config.yaml
norm_place: "pre"
norm_eps: 1e-05
tie_embeddings: true
init_std_qkv: 0.0161
init_std_o: 0.00294
optimizer: "muon"
beta1: 0.95
lr_head: 0.00439
grad_clip: 0.5
batch_tokens: [16384, 32768, 65536]
train_tokens: 316400000
steps: 10019
dataset: "wikipedia_en"
MLP neurons of a small language model. Each row is named by its layer, matrix (up: input weights) and neuron, and shows model dimensions 16-143. Each number is 128 + 32 x the weight over its row's rms, rounded and kept within 0 to 255.
Before each neuron's rows, "fires in" lists the words (lower case) most often at its 100 highest values on Wikipedia text that the model never trained on. A number after a token or word is its count.

fires in: "of" 44, "mrs" 7, "at" 6, "war" 4
L5.up837 [113 125  98 137 149 148 154  57  97 138  98 137 144 173 119 160 152 128 108 113  72 116 129  95 153 123 101 168 173 210 149 107  90 183  90 145 137 123 132 131 142 151 142  83 115 162 112  64 101  85  77 151 154  82  83  95 153 123 202 117 103 141 120 114 122 110 140 151 119 113 146  94 140 174 164 201  68 110 118 150 108  98 180 128 103 141 116 120 157 126 142  96  90  47 114 136 114  98 162  93 131 161  98 107 151 160 130 128  89 122 164 104 155 109 155  94  84 102 101 155 110 183 164 120 106 159 116 136]

fires in: "more" 36, "also" 10, "such" 9, "much" 8, "very" 6
L2.up966 [148  96 110 117 117  98 139 101 107  76 131  71 141  68 152 162 135 108 168 155  82 109 122 135 160 145 143 130 163 164 151  94 110 141 195 110 114 101 107 115 138 215 152 126 112 112 118 106 174 156 101 111 138  46  70 123 130 154 129 124 141  51 155 114 116 129 188 123  92 149 123 201 160  88 129  82  93 138 116 136  82 119 117 126 156 129 105 173 114 108 163 127 120 162 171 101  91 146 159 145 122 120 127 102  93 139 159 213  91 126 129 115 124  65 109 172 114 131 141  91  87 123 176 157 127 151  90  84]

fires in: "also" 26, "such" 14, "included" 11, "include" 10, "includes" 7, "has" 6
L4.up637 [149 139 151 118 149 141 130 110 123  87 108 173  65 176  57  72 154  94 112 110  97 149 119 129 165  89  98 143 118 154 160 156 163  96 123 124 119  99 123  96  83 122 145 141 155 103 152 100  67 144  83 131 134  92  86 107 162 161 108 134 170 127 108 163 120 135 133 160 118  59 178 168 215 111 193 150  95 163  78 169 163 172  85 131  99 128  86 129 144 113 183 160 114 133 120  75  94  87 107 121 164 149 140 162 123 107 147 129 100  98 136 152 144  99 104 181 121 118 118  81 123 110 151 136 179 156 138  68]

fires in: "he" 35, "it" 21, "this" 21, "she" 14
L4.up745 [137 123 107  46 153  94 100 106 189 161 148 110 165 151 133  76 107  78 136 124  59 114 150 114 159 139  93 100 129 207 131 119 119  51  99 158 156 130 149  66  73 134 121 175 160 155 162 142 148 185  96  85 116 113 117 129 149  55 111 150 132  58 177 140 152 113 171 132 150 136 129 172 161 116 161 109 144 122 137 113 131 143 127 164 105 137 133  91 162 105  56 146 110 152 178 111  80 142 162 121 164 153 121 117 153 196 174 122 101 112 115 102 127 101  74 139 154 124 154 130 144 191  87 126 123 118 122 128]

fires in: "not" 18, "more" 13, "each" 11, "much" 10, "just" 7
L3.up571 [179 158  95 104 169 154 112 128 145 121 132 120 122 176 139 149 139 118 228  80 117 133 155  85 144 139 175  98 127 148 153 122 153 124 137 143 103 139 125 148 157  79 104 121 162 110 137 153 147 149 129 136  82 153  97 112 135 174  89 197 156  61 120 101 150 136 122 149 166 154 135 192 159 123 103 140 170 162  88 126 128 146 164  97 139 153  88 164  90 114 125 136  89 111 177 151 122 155 108 148 137 121  70 108 135 111 172 158  95 113 155 137 121 104  85 119 126  98 146 100 147 116 142 184 180 123  75  65]

fires in: "an" 50, "a" 12, "in" 8, "is" 5
L2.up531 [112 151 145 117 199 199 160 144  99  81 107 138 106 127 138  91 140 141 119 123 175  81  82 178 122 143 118  64 146 133 149  85 146 113  39 125 105 106 130 100 132 145 172 162 100 131 160 109 117 120  63 116 144 137  72  77 180 118 143  97 130 130 150  71  79 108 143 149 111 190 182 143  94 121 127 155  94 130 126 214 102 148  70 107 156 137 150 125 156 104 120 158  80 127  86 121 219 169  82 116 113 145 172 180 120 131 139 169 125 121  74 121 101 124 104 102 182  95 173 141 130 134 129 179 142 156  88  85]

fires in: "of" 46, "with" 25, "on" 12, "by" 6
L8.up9 [104  88 122  98 171 123 175 114 179  50 119 116 147 141 185 154 148 142 178 161 136 118  94 115 131 137 169 118  82 112 107 183 111 148  88 157 147  92 105 115 145 135 140  88  72 127  92 198 124 181 158 179 103 113  82 103 126 182 101 106  97 141 122 136  97  96 133 189 139 156  41 112 148  86 113 158 137  99  95 100  80 166 143  99  97  90 161 154  94  87 131 149 164 137 110  41  72 118 140 171  88 188 143 148 137 158  91 118 187 180 179 162 136 108 111 108  59 104 167 101 136  98 152 157 136 195 137 128]

fires in: "an" 54, "animator" 10, "any" 4
L8.up680 [183 102 140 150 134 114 125 172 109  97  99 121 101  91 120 104 149 104 177 174 129 102  90 168 122 113 152 152 143 103 157 158 164 106 190 136 174 131 138 123 119 178 111 132 117 138 137 163 150 148  68 104 162 126 123 150 155 102 140 111 162 104 104  63  22 136 126 107 141 181 123 170 170 107 194 156 154 182 148 201  95 134  78  86 144 139 157 136 147 125  57 109  83  81 109 139 164  59 132 115 120 105 146 113 177 146 132 124 128 116 175 157 115 101  97 161 116 115 117 155 156 159  73  97 111 157 114 129]

fires in: "in" 41, "from" 5, "ukraine" 4, "united" 4
L12.up1004 [140 161 139 147 148  95  97  76 143 133 156 131 126 141 113 165 147 152 127 154  63 110 115  85 151 158  50 123  87  80 115 178 152  96 109 108 119 105 169  74 189 129 150  92  93  89 153 131 186 114 139 102 125 111  45 132 131 156 159 109  91 128  96 122 100 129  76 130 105 121  88 161 155 144 144 169 126 139  85  99  84 160 103 116  77 135 143 108 111  51 122 160 134 130 128 149 120 176  98 178 136 134 198 128 125 183 119 135 164 138 106 181  80 179 107 147 154 127 115 110 130 145  98 124 121  72 118 109]

fires in: "to" 51, "of" 10
L4.up280 [ 96  77 133 121  86 139 129 126 116 110 135 137 138 180 144 109 138 112 155 175 147 119 156 152 172 151 163 109 188  84 121  68 199 156 103 158  68 101 107 142  66 170 176  59 159  83 146  90 114 131 134 105 146  92 134  94  94 111 128 112 128 145 135 120 153 131  51 146 127  77 114 101 174  38 173 161 142 154  89 205 108 137 131 120 174 129  60 167 108 104 100 116 112 132 102 118  81 159 136 159 127 154 144 120 139 143 104 116 111 169  99  94 117 163 104 116 125 131 156  83  54 150 159 120 113 152 167  35]

fires in: "as" 16, "of" 16, "s" 11, "platinum" 10, "scottish" 6, "drums" 4
L8.up78 [138 143 148 143 181 169 112 117 165 142 152 155 148 120 112 140 154 152 153  36 123 116  89 120 115 131 147 152 149 158 146 135  75 178 105 104  98 114  96 130 103 129  97 108 140 123  98 157 119 152 113 109 160 155 123  85 132 126 127 112 170 185 120  73 103 147 150 122 145 136 142 140 155 142 125 116 119  92 135 164  75 187 133 130  87 130 126 138 122  95  89 171 120 177 108 127 163  94  90 100 129 126 110 140 108 107 150 111 103  24 158 220 136 143  97 134  94 151 101  97 141 166 134 132 106  89 115 163]

fires in: "it" 60, "him" 5, "itself" 4, "item" 4
L2.up32 [141 124 156 125 178 108  89 207  75 130  91 127 169  79  63  77 188 134 102 108 112 132  75 138 159 144 161 156 122 129 103 120 135 172 153 139 106  77 112 137 117 145 160 135  78 146 125 161  89 153  65  80 123 147 129 142 113 167 184 136  55 184 127 120  92  81 107 169 163 139 134  99 133 178 172 140 102 106  94 177 106 129 155  83 154 189 151 169 149  95 109 109  74  89 132 151 105  96 159 134 102 190 143 120 129 138 127 120  47 115 170 156 124  93 127 108 124 161 189 195 115 106 109 105 124 106 131  75]

fires in: "later" 27, "then" 22, "also" 20, "again" 7, "finally" 5
L5.up281 [ 77 132  66 103  85 135 122 119 150  95 154 115 140  89  81 113 167 133  87  98 137  92 114 121 163  57 125 153 197 200 186  74 100  89 143 236 167 119 131 143  69  93 119  85 120 146 176 161 161 176 124 151  80 157 117  97 115 115 130 165 146 133 176 146 157 220 132 123  91  95  87 136 204 127 147 150 155 171  87 154  55 129 134 139 116 136 147 131 132 110 156 121 128 136  74 163  74 148 107 102 135 155 105 102 120 151 100  97 101 122 177 132 142 110 114 209 169  78 165  71 117 136  89 126  84 122 160 118]

fires in: "of" 47, "nominated" 14, "there" 11, "them" 5, "time" 4, "additional" 4
L4.up165 [ 90 118 145 164 149 122 175 126 127 114 157  88 159 139 198 198 105  11 140 124 125 137 109  86 206  80 137 136  51  84 115 148 176 106 162 149  86 129  48 101 168 180 139  91 138 109  84 166 134 155  97 148 145 143 125 140 108 133 181  76  44 137 112 173 130 113 114 108 178 155 203  73 160 162 160 165 114 137  94 136 132 135 140  99 111 144 174 180 158 149 147 150 129 127 135 137 128  77 168 104 141 110 132 159 159 118  85  94  85 124 104  69  87  65 118  84  72 181 118 156 139 149 141 112 134 142 103 100]

fires in: "to" 20, "with" 12, "on" 10, "by" 10, "actively" 5, "activist" 4
L4.up868 [ 90 128 111 127  68 160 156 168  92 113 120 100 137 137 152 175 202 119  43 108 130 159 144 156 103 100 114 113  92 161 168 157  65 129 118 160 102  87 122 127 142  92 144 143 141 162 110 122 130 192 166 146 110 132  96  97 132 161 111  98 142 113 118 150 126 131 164  86 180 125 128 147 119 110   2 100  97 138 108 109 129  47 151 148 150  53 207 141 126 149 118 135 113  99 169  99 147 130 118  52  93 153 112 164 139 222 165 140 124 133  72 140 117 106 153 204 157 122 168 141  60 150  97 128 166 102 107 169]

fires in: "he" 37, "she" 26, "has" 4
L12.up930 [189 192 138 139 152  99 126 137  82 125 115 166  84 159 129  64 149 141 123  98 111 139 115 109 110 193 101  78 100 190  91 122 143  80 155 127 101 159 107 102 192 114  67 117 119 108 160 122 124 110  96  61 157  93 115 141 159 142  98  93 152 100 197 158 163 137 142 105 133 152 103 136 101 126 141 169 124  91 140 197 110 117 155 117 146 161  49 104 174 155  84 182 102 152  95 123 104  29 144  91 156 113 132 119 159 101 190 165 182 104  98 121 162 147 106 174 139 186 115  87 133 113 156 133 173  96 148 113]

fires in: "by" 21, "for" 15, "up" 10, "against" 9, "with" 7
L4.up924 [101 123 129  80 102 108 123 124  59  80 106 144 101 101 108 138 152 162 115 100 174 181 100  77 106 136 141 117 122 129  98 111  93 108 111 122 124 134 183  97 149 134 150 141 138 187 105 121 171 126 191 138 154 119 113 143 107 179  34 126 141 113 146 104 124 130 117 159 168 179 125 154 162 157 103 155  83 148 145 156 159 119 145 169 142  97 185 116 163 139 120 104  97 173 110 145 129 106 114 116  80 148 177 135 141 128  98 106 121 175 173 156 131  53 116 115 121 158 145 120  33 134  61 113 155  84 197 128]

fires in: "to" 54, "get" 4
L12.up149 [153 171 126 129 138 126 140 130 136 113 168 190 177 142 105 152 106 226 139 163 145 164  92  31 170 169 136 125 110 118 153 143 150 158 147 112 174  82 110 166 147 104 168 155 132 146 172 168 134  87 132 134 138 123  97 145 116 142  93 102 139  91 103 161  79 184 154 115 134 139  84 154  92  87 126 148 169 123 101 168 122 140  85 151 172  71 117 140 148 112 140 153 151 105 114 161 146  74  80  75 110 137 191 111 166 125 128 139 108 137 159 112  93 117 186 148 124 155  98 159 115  87 144 107  41 148 131 189]

fires in: "at" 44, "by" 12
L3.up806 [154 121  72 114 155 119 140 101 118  69  89 152 148 111 173 158 136 135 122 151 152  86 100 119 139 120 113  82 146 180 176 181 117  92 121 194 105  82 100  98  99  92 145 102 105 188 123 121 103 178 110 130 167  98 117  79 137 145 156 102 209 121 116 160 115 142 195 180  95 133 171  66 117 120 103 169 112 168 145 134 136 138 117 109 155  82 121 120 132 117 128 141 132 100 106 127 141 108  79  62 116  76 112 176 136 116 146 152  73 158 182  99 115 200 124 109  89 138  79 163 160 184 139 144 102 121 110 153]

fires in: "but" 23, "and" 11, "while" 8, "as" 8, "though" 6, "such" 5
L4.up463 [174  80  81 141 182  79 152 110 124 114 196 116 152 150 109 157 176 114 127 109 155 159 199 128 104  86  82 117 137 108 106 151 166  74  82 123 125 191 149 140 112 112 137 171 106 159 150 156 114 153  89 104 139 111 124 110  75  87 109  84 104 104 203 148 142 154 162  74 114 123 127 109  95  93  99 143 122 130 125 119 109 122 123 126 109 105 207  86 148 149  99  94 156 129 120 151 184 143 158 130 179 127 160 155  78 170 153  39 133  61  97 120 116 114 121 179 118 137  72 130 151 153 144 127 132  73 126 103]

fires in: "to" 29, "they" 9, "are" 7, "still" 6, "can" 6, "were" 5
L12.up166 [103 133 130 146 115 132 105 160 130  91 159 106 134 145  79 156  96  96  73  69 100 149 137  97 142 161 115 122 138 154 149 147 185  93 180  95 195  63 144 154 125 126 108  74 114 120 114 201  68 170 134 114 139 142 180 148 169 100 154 138 152 107 201 104 121 139 180 146  76  99  47  65 112 162 123 126 107 119 124 141 148 143 159 160  68  42 115  82 195 107 127 176  92 170 118 138 124 126 160 185 142 177  93 179 142 194 165 145 110 147 142 148 141 165  88 126 105 171 117 122 140 129 138 143 178 103 109  92]

fires in: "of" 32, "both" 8, "bianca" 5, "baby" 4, "ajax" 4
L5.up868 [148  84 135 106 105  99  95 120 140  83 191 124 118 148 144 107 101  96 135 113 134 136 194 147 138 144 151 153 139  90  63 133 169 130 112  96  40 162 119 117 133 135 128  86 160 140 144  97 168 118  74 135 145  96 133 167 147  75 116 120 160  91 130 137 150  63  86  76 141 150 115 194 174 141 188 132  49 154 111 120 142 125  98 113  85 177  93 182 151 153 112 129 136  93 101 136 148 175 130 158  75 143 124 123 125 101 120 144 117 192 150 131 156 170  96 102 106 140 154 103 112 128 109 136 128  88  97 174]

fires in: "and" 77
L8.up548 [147 137 176 128 182 133 174 142 107  76  76  79 100 126 134 166 117 190 170 138 185 143 195  85 131 149 163 124  86 135  85 116  94 167 117 160 110  97 154 103 194 148 114 144  94 134 103 135 126 138 132  86 174 159 108 118  89 112 145 153 101 126 161 157 109 198 137 126 181 123 126 151  78 148  95 136 120 124 111  90 125 138 141 111  97  66 176 147 134  75 158 108 128 153  86 133 183 172 121 123 111 121 138 107 121 185 172  89 158 119 110 146 128 143 143 125 188 125 102 111 173 145 116 122 149 101 109  76]

fires in: "of" 50, "by" 21, "both" 9, "as" 7, "to" 4
L8.up247 [166  88 140  86 165 164 140 120 170   5 124  92 139 160 154 113 139 104 194 145 140 156  99 116  88 117 136 105 134  87 177 152 211 104 111  73  64 129 149 149 120 130  73  85 120 124 114 175 124 127 195 188  95 162  78 175 123 192 125  98 175 102 122 132 105 112  96 137 136 157 111 173 150  73 131 126 126  87 118 126 140 124 146 154 147 115 141 100 168 137 125 102 147 141 125 120  40 118  76 161 138 151 111 153 118 139 125 145 141  91 118 135 124 133 130 168 105 146  88 143  95  84 122 140 129 114  81 144]

fires in: "to" 31, "get" 7, "growth" 4, "girl" 4, "ground" 4
L12.up381 [142 140 129 131 118 146  80 130 147 142 187  64 106 143 156 133 103 140 147 102 204 147 128 106 136 140 124 175  70 101 121 125 132 130 150 129  82 141 199 171 173 146 124  97 166 170 136 182 154  97  83  97 190 151 107  63 153 200 105  61 112 108 170 142 134 126 120  93 122 135 114 145 103 158 157  98 182 144  31  95 144  96  94 181 140 118 159 103 126 119 121 112 108 127 128  95 107  88 186  74 111 171  81 166 200  70 142 137 142 123 138  93  77  97 107 114 184 116 141 159 112 175 151  88  86 114 165 134]

fires in: "where" 28, "under" 12, "as" 11
L8.up220 [160 101 101 140  91 153 177  97 137 154 132 138 157 122 139 151 185 159 161 104 122 175 103 153 149  96 135 123  90 145 159 189 123 131 127 142 106 130 104 105 169 177  83 155 176 190 133 104 120 116 195 115  80 208 127 124 119 149 114 118 148 126 119 126 137 195 136 111 187 123 118 145 201 109 100  86 125 125 105 133 171 125 118 151 159 100 118 137 213 100 111 102 111 175  95 134 132 125 151  94 117 136  86 155 101 113 146 167 131  91 184 170 123 103 164 131 160 129  98 118  65 105 105 174  84  86 113 131]

fires in: "than" 15, "as" 14, "years" 10, "to" 10, "children" 8
L5.up267 [168 101 167  81 163  98 158 165 105 145 157 101  88 114 144  96 164 177  82 164 135  96 129  72 123 154 103 129 107 124  93 157  90 132 162 116 109  99 146  90 131  85 129 154 128 127  71 124 142 143 140 181 183 153 134  53 142  98  72 163 120 125  68 176 156  87 172 166 103 126  93 173 131 127 159 120  84 155 130 165 135  80  96 138 155 158 146 177 140 118  76 131 159 127 149 167 183 134 122  96  62  81 109  91 106 126 178 114 107 152  51 134 112 161  93  67 144  61 108 183 118 130 126 127 132 114 162  65]

fires in: "of" 20, "on" 16, "and" 16, "the" 16, "in" 9
L10.up372 [ 98 120  63 191 172 143 120 190 192  97 139  85 119 182 111 167 110 172 184 134 147  95 163  91 182 152 124 140  92 153  97 133 145 162  85 152 106 176 172 136 151 110 166  81 125 127  90 149 103 126  95 135 168 106 135 151  73 138 162 113 172 190 167 106 101 193 161 135 150 115  80 103  91  71 145 121 116 138 163 167 167  99 116 122 116 100 144 115 126 153 110 116 135 130 155 157 169 108  98 126 137 129 132 156  68 186 107 147 173 134 139 114 144 122 120 205 155 128 122 139  80 128 149 123 132  83 138 132]

fires in: "not" 21, "these" 11, "later" 10, "also" 5, "largest" 5, "higher" 5
L5.up40 [ 81  86 140  93 113 132 157 109  92 122 172 138 133 121 160 134 145 119 138 138  48 132 149 108 193 142  95  78 122 140 128 145 104 127 108 138  96 112 149  94 101 145 107 123 150 126  88 167 160 189 123 134 156 160  91 128 135 144 111 130 210  88 203 109 157 169  79 116 141 160 189  96 161 115 123 127 154 147  90 147 105 125 134 163 141 147 169  92 151  84 153 176 108 121 164  86 112 133 127 146 124 151  89 102 136 168 140 115 157  98  76 176  98 103  72 146  92 163 127 101 100 117 159 148 107 145 104 153]

fires in: "and" 29, "of" 9, "from" 6, "in" 5, "qualify" 4, "by" 4
L8.up314 [115  87 152  60 192 158 130 162 140 129  90  41 172 169 176 126 162 147 154 141  96 121 130  59 208 148 130 158  56  91 105 112  62 139  66  73  87 139  26 166 163 144 161 109 138 190  64 167 102 138 126 106 159 125 106 153 186 170 160 106 130 133 139  96 170 155 136 158 137 156 150 151  72 138 120 150 135 107 166 116 159 130 155 116 101  92  65 152 124  75 133 120 143 149  89  93 159 144  92 162 140 143  73 156 123 184 134 131  88 112  88 131 133 156  48  90  82 125  83 107 141 160  88 134 107 146 117 155]

fires in: "an" 78, "any" 5
L12.up855 [167 161 119 184 192 115  98 115 104 111 117 168 118 141 134 159 139 122 184 161 119 124 126 169 125 119 197 135 139 119 131 146  93 115 155 125 152 129 128 180 151 120 101  86  59  90 101 113  84 166  86 137 181 120 128 144 156 129 114 133 142  98 102 108 117  94 137 122 134 131 102 150 123 117 126  84  83 187  93 189 145 106  81 104 122 161  98 108 133 132 122  77  86 105 164  86  90 140 101 128 163 163 181 137  89 177  83 127 117 124 124 171  99 153 148  84 121 129  52 132 125 150 143 118 122 154  99 153]

fires in: "to" 49, "would" 16, "can" 12, "will" 6, "may" 5, "could" 4
L2.up597 [140 124 122 129 121 153 150 150 142 111 152 141 123  64  99 189 123 141  88 105 164  88 177 118 109 150 157  87 147 119 110 148 183 142 138 150  92 111  57 126 170 155 115  90 110 126 173 108 101 158 142  77  92 141 147  76 125 171 129 155 103 102 150 173  92 172 127 120 104 151  93 143 190 138 116  80 159 189  73 176 170 143 155  97 117  20  63 141 146 144 117 169 141 158  79 137 100 160 135  91  82 125 104 115 159 184 149 152  99 159 120 110 142 167 123 136  82 133 146  87  92  53 157 149 173 121 198  83]

fires in: "on" 22, "in" 20, "from" 8, "former" 6, "during" 5, "one" 4
L2.up566 [158 107 129 116 116 119 116 105 120 150 115 107 110 110 121 139 118  86  84 120 120  85 130 113 114 134 121 135 123  89 179 121 137  55 151 175 162 153 135  61 166 180 126 148 112 148 132 175 143 139 124 193 151 138 115 124 105 150  93 117 113 184 138 124  94 132 143 184 102 143 146 194  87 147 154 150 106 134 101 102 135  90 198 135 188 148 174 140 171  75 134 107 134 104 182 128 110 149 198 151 166 154 101 135 134 159 150 125 153  86  76 163  81  83   7 168 120 123 146 134 182 129 103 120 133 123 175 163]

fires in: "the" 46, "both" 5, "of" 5, "all" 4
L10.up629 [112 133 146 145 110 147  90 137 143 119 157 133  85 130 152 110 153  79 161 129 113 144 116 102 177  85 123  80 117 164  80 132 130 177 164 166 110 113 167  96 104 179 108 102 188 135 126 127 153 135  41  95 120 113 159 169 117 114 146 117 113 156  94 132 188  27 128 139 153 116 105 158 127 124 144 123 142 174 145 119  94  81 143 138 163 147 147 101  65  81 144 135 105 102 183 118 118 141 147 132 156 124 115 121 121 141 153 129 122 138 136 186 195  93 116 126 173 156 168 139 170 161 102  92 126 127 174 132]

fires in: "in" 18, "on" 17, "from" 9, "during" 7, "a" 6, "when" 5
L4.up778 [118  81 120 182 110  87 108  98 141  94 166 112 145 180 111  87 108 124 128 117 121 113 132  83 124 107 171 143 128  97 164  99 123 109 105 124 120 175 113 120 110 150 150 169  98  78 163 166 147 167  93 155 103 115 130 119 154  79 108 129  91 114 139  85 119 154 155  85 144 132 169 210 142 149 157 154  68  97 144 130 144 188 104 171 134 100 195 162 113 128 141 134 104 104 142  54 124 137 166 155 144 168 122 117 159 162 151 183 128 106 140 110 106 113 100 130  92 112  87 165 125 151  73 133 145  44 101 169]

fires in: "an" 48, "animator" 10, "college" 4
L10.up99 [153 150 171 107 152 177 119 116  99 149 107  98 134 144 104 167 148  94 107 101 179 101 102  93 154 129  74 143  61 106 142  89 130 118 128 198 124 131 140  74 119 112 144 136 114  79 189 177 163 160  98 108 101 126  92 119 141 173 143  64 120 149 127 121  79  79 144  83 151 120 184 131 132 133 173  64 159 170 121 199 113 120 121 212 136 134 129  96 117  78 100 131  71 109 118  98 117 100 153 117  59 117 163 149 147 114 123 117  77 148 104 154 110 168  74  79 172  85  52 144 182 168 139  86 135 139 139 143]

fires in: "is" 69
L2.up934 [159 126 169 123 163 214  77 164  89  78 128 181 148 107 115 124 186 177 137  97 109 196 134 100 104 150 144 157 144  96 124 140  93  91 139 155  77 122  66 120  80 126 164 107 116 103  99 134 100 150 137 148 150  70 132 140 116  72 108 120 170 154 149 119 125 155 124 118 116  97 136 121 204 138 135 175 136 106  99 198 164 132 140 106 147 143 106 168  63 128 192 116 104 103 105 159  66 146 151 162 105  99 185 159  81 176 126 115 141 173  75 183 144 164 105  90 139 140 134 101 121  85 169  90  69  95 113 113]

fires in: "in" 29, "as" 20, "aus" 13, "at" 5, "of" 5, "by" 4
L12.up353 [ 39 128 135 144 138 100 123 128 111 146 149 114 151 105 113  68 148 120 171 156 112 157 111 105 159  90 193 164 130 125 135 124 214 117  98 158 131 149 143 124 121 124 129  87 127 129 123  87 111 169 108 160  90 165 120 118  86 112 121 102 150 200 132 106  69 140 135  87 183 130 121 155 113  81 152 137 110 137 138 153 105 109 108 116 162 139 111  99 202  70 117 145  42 165 170 112 125 167  86 114 145 124 156 109 220 111 109 100 133 119  86 148 138 139  99 104 119 175 144 137 124  94 158 118 148 108 102  60]

fires in: "in" 39, "on" 7, "involved" 6, "new" 4
L5.up562 [165  95 121 141 134 147 143 149  91 151 128  70  72  99 131  70 159 117 126  72 136 133 134 125 148  92 126 156 104 143 150 140  89  95 108 120 119 155 104  85 127 126 154 133 106 114 145 127  82 142  85 135 150 168 117 118 162 147 165  93 127 164 123 141 113 170 130  98 130 188 144  94 187 207 154 136  70  94  74 103 143 134  47 139  94 125 100 188 108 139  76 174 139  41 145 130 177 124 147 114 145 125 138  99 157 152 145 192 158  86 100 126  85 142 123 132 164 117 130 119  85  77 148 197 179 141 100 158]

fires in: "as" 19, "although" 10, "than" 9, "through" 4, "dish" 4, "flamenco" 4
L8.up394 [119  61 177 126 207 118 114  99 150  89 129  97 144 183 134 115 183 142 109 179 156 184 139 156 113  76 110  94  95  51 174 189 121 120 168 144 108 123 124 132 114 100 125 138 118  84  88  99 123 119 116 143  94 119 135 125 168 104 120 143 109 165 176  94 101 148 115 151 133 129  46 182 147 177 130 144 171 172 123 124 144 115 175  81 151 128 140  97 119 163  99 115 150 146 147 131 155 160 139 146 126 140 167 122 130  78 113 139  91 150 156 150 137 149 147 109 110 109 109 107 116  74 164 115 128  98 112 136]

fires in: "also" 45, "later" 18, "history" 10, "company" 6, "party" 4
L2.up543 [ 97 130 140 111 159 104 133 183  85  90 156 124 119 109 135 143 174 142 136 148 108 116 133 143 110  98 150 176 192 129 131  92  92 154 111 137 157 125  82 111  89 116  93 144 131 177 154 111 159 157  85 153 173 114 142  73  78 123 117 109 179  62 129 184 167 164 154 119 174 116 161 127 178 101  95 183 175  60 158 163  93 122 172  95 122 109 114 113  57 114 130 119 208  96 119  92  52 180 149 116 100 147 119 132 163 117 123 132 142 156 156 150 108 146 117  93  83 141 127  79 154 145 143 154 120 144 163  80]

fires in: "in" 25, "until" 13, "as" 10, "to" 9, "by" 8, "than" 6
L10.up1002 [127  81 188 119 172  70 113 130 138 113 111 122 138 171 136  76 105  96 144  92 125 101 100 129  95 164  82 110  59 159 157 193 140 110 144  85 135 138  74 135 163  81 131 122  72 227  98 153 136  83 136 135 139 119 144 130 203 111 102  63 152  97 142 146 132 117 142 150  85 147 103 135 116 102 153 130 110 131 135 128 113 208 141  76 103 111 148 131 143 200  48 141 136 141 136 120 143 180 168 130  62 184 110 128  95 208 165 155 125  98 162 134 120 114 113 185  52 122 118 124 151 118 146 132 124  85 110 120]

fires in: "of" 16, "to" 12, "against" 9, "for" 9, "supporting" 7
L5.up46 [117 162 107 150 138 113  86 128 171 109  90  81 150 110 117 131 172 126  86  83 130 137  52 125 153 148 146 153 135 119 107 108  88 147 161 153 141 143 170 108  70 115  97 147 139 190 125 109 136  71 137 201 134 121 103 173 139 112  35 115 201 132  81  99 161  90 108 123 160  90 107 135  84  99 163 138 154 133 127 118  85 135 140 109 225 129 157 155 184 117 140 143 105 151 116 164 132 144 111  35 150 118  94 142 125 125 135 143 153 192 147 112 229  90 105  98 122  84 163 139  63 115  69 144 176 123 185 149]

fires in: "an" 49, "any" 5, "analysis" 4
L12.up366 [ 92 149 140  98 135 162 204 160 109 159 112 120  78 126 114 148 156 134 133 155 161 106  95 129 184  85 114 157 127 100 163 164 118  57 165 137 110 169 106 155  95 120 127 103 215 129 101 154  99  87 112 156 124 118 121 130 141 137 115  79  74 120 139  95 104  91 169 187 121  98 135  97 160 130 105 144 130 172 142 201 116 170  79  96 112 123 139 137 116 108 103  73 112 105 119 122 154 112 138 144 123 157 143  96 131 148 111 160 120 147  96 162 128 175 149 128 151 126 105 120 173 215  94  51 181 149 147 125]

fires in: "or" 31, "and" 18, "as" 10, "to" 4
L8.up529 [121  85 177 127 167 131 150 114 143 119  95 129 121 119 114 134  78 142  94 136 118 147  93 128 255 104 109  84 102  79 120 143 122  68 126 114 129 157 112 114 192 155 109 148  90 168 148 130 143  98 156 119 135  77 143 153 144 101  56 127 115 144 106 107 109  85 103 100 144 177 106 111 116 146 159 173 139 167 134  95 114  78  87 129 184 231 147 177 168 134 106 165  64 105 115 154 122 147 159 134 112 157 130 187 168 159 199 200 127 139 104 151 144 130 142  85 149 101  69 124  84 152 110 157 115 100 154 148]

fires in: "a" 25, "with" 12, "of" 12, "for" 9
L12.up786 [112 144 145 102  99 143 122 141 134  98  46 154 153 114 114  93 124 109 147 117 181 124 113 130 139 133 174 126 126  96  92 170 126 113  90 141 137 133 154 156 134 171 166  87 151 123  50 111 146 157 136 117 106 177  83  28  85 100 132 172  95 184 135 132  83 162 144 149 136 114  97 118 111 171 152  90 138 176  99  82  72 132  98  84 117 105 123  72 163 138 160 102 155 132 152  67 176 154 152 138 121 144  82 169 158 108 156 107 153 190 130 103 143 141 113 141 124 164 114 157  81 125 142  81 119 150  82 116]

fires in: "them" 14, "number" 13, "time" 11, "population" 10, "period" 8
L3.up783 [114  85 133 143 120 128 186 128 104 120  97 178 154 124 159 129 132  83 132 148 116 102 140 110  74 198 156 118  52 136 116 134 128 141 162 162  68 186 128 100  77 159  92 126 106  68  53 137 167 106  98 140  96 146  69 145 134  93  99 146 108 141 160 158 140 104 188 109 100 103 173  72 178  99 185 187 150 144  86  87 151 135  79 128 180 165 208 115 157 152 141 124 108 117 180 127 109  89  86 136 102 149 150 139 181 124  98 176 123 145 136 135 146 168  82  91 133 136  71 167 111 135  97 123 152 151  88 142]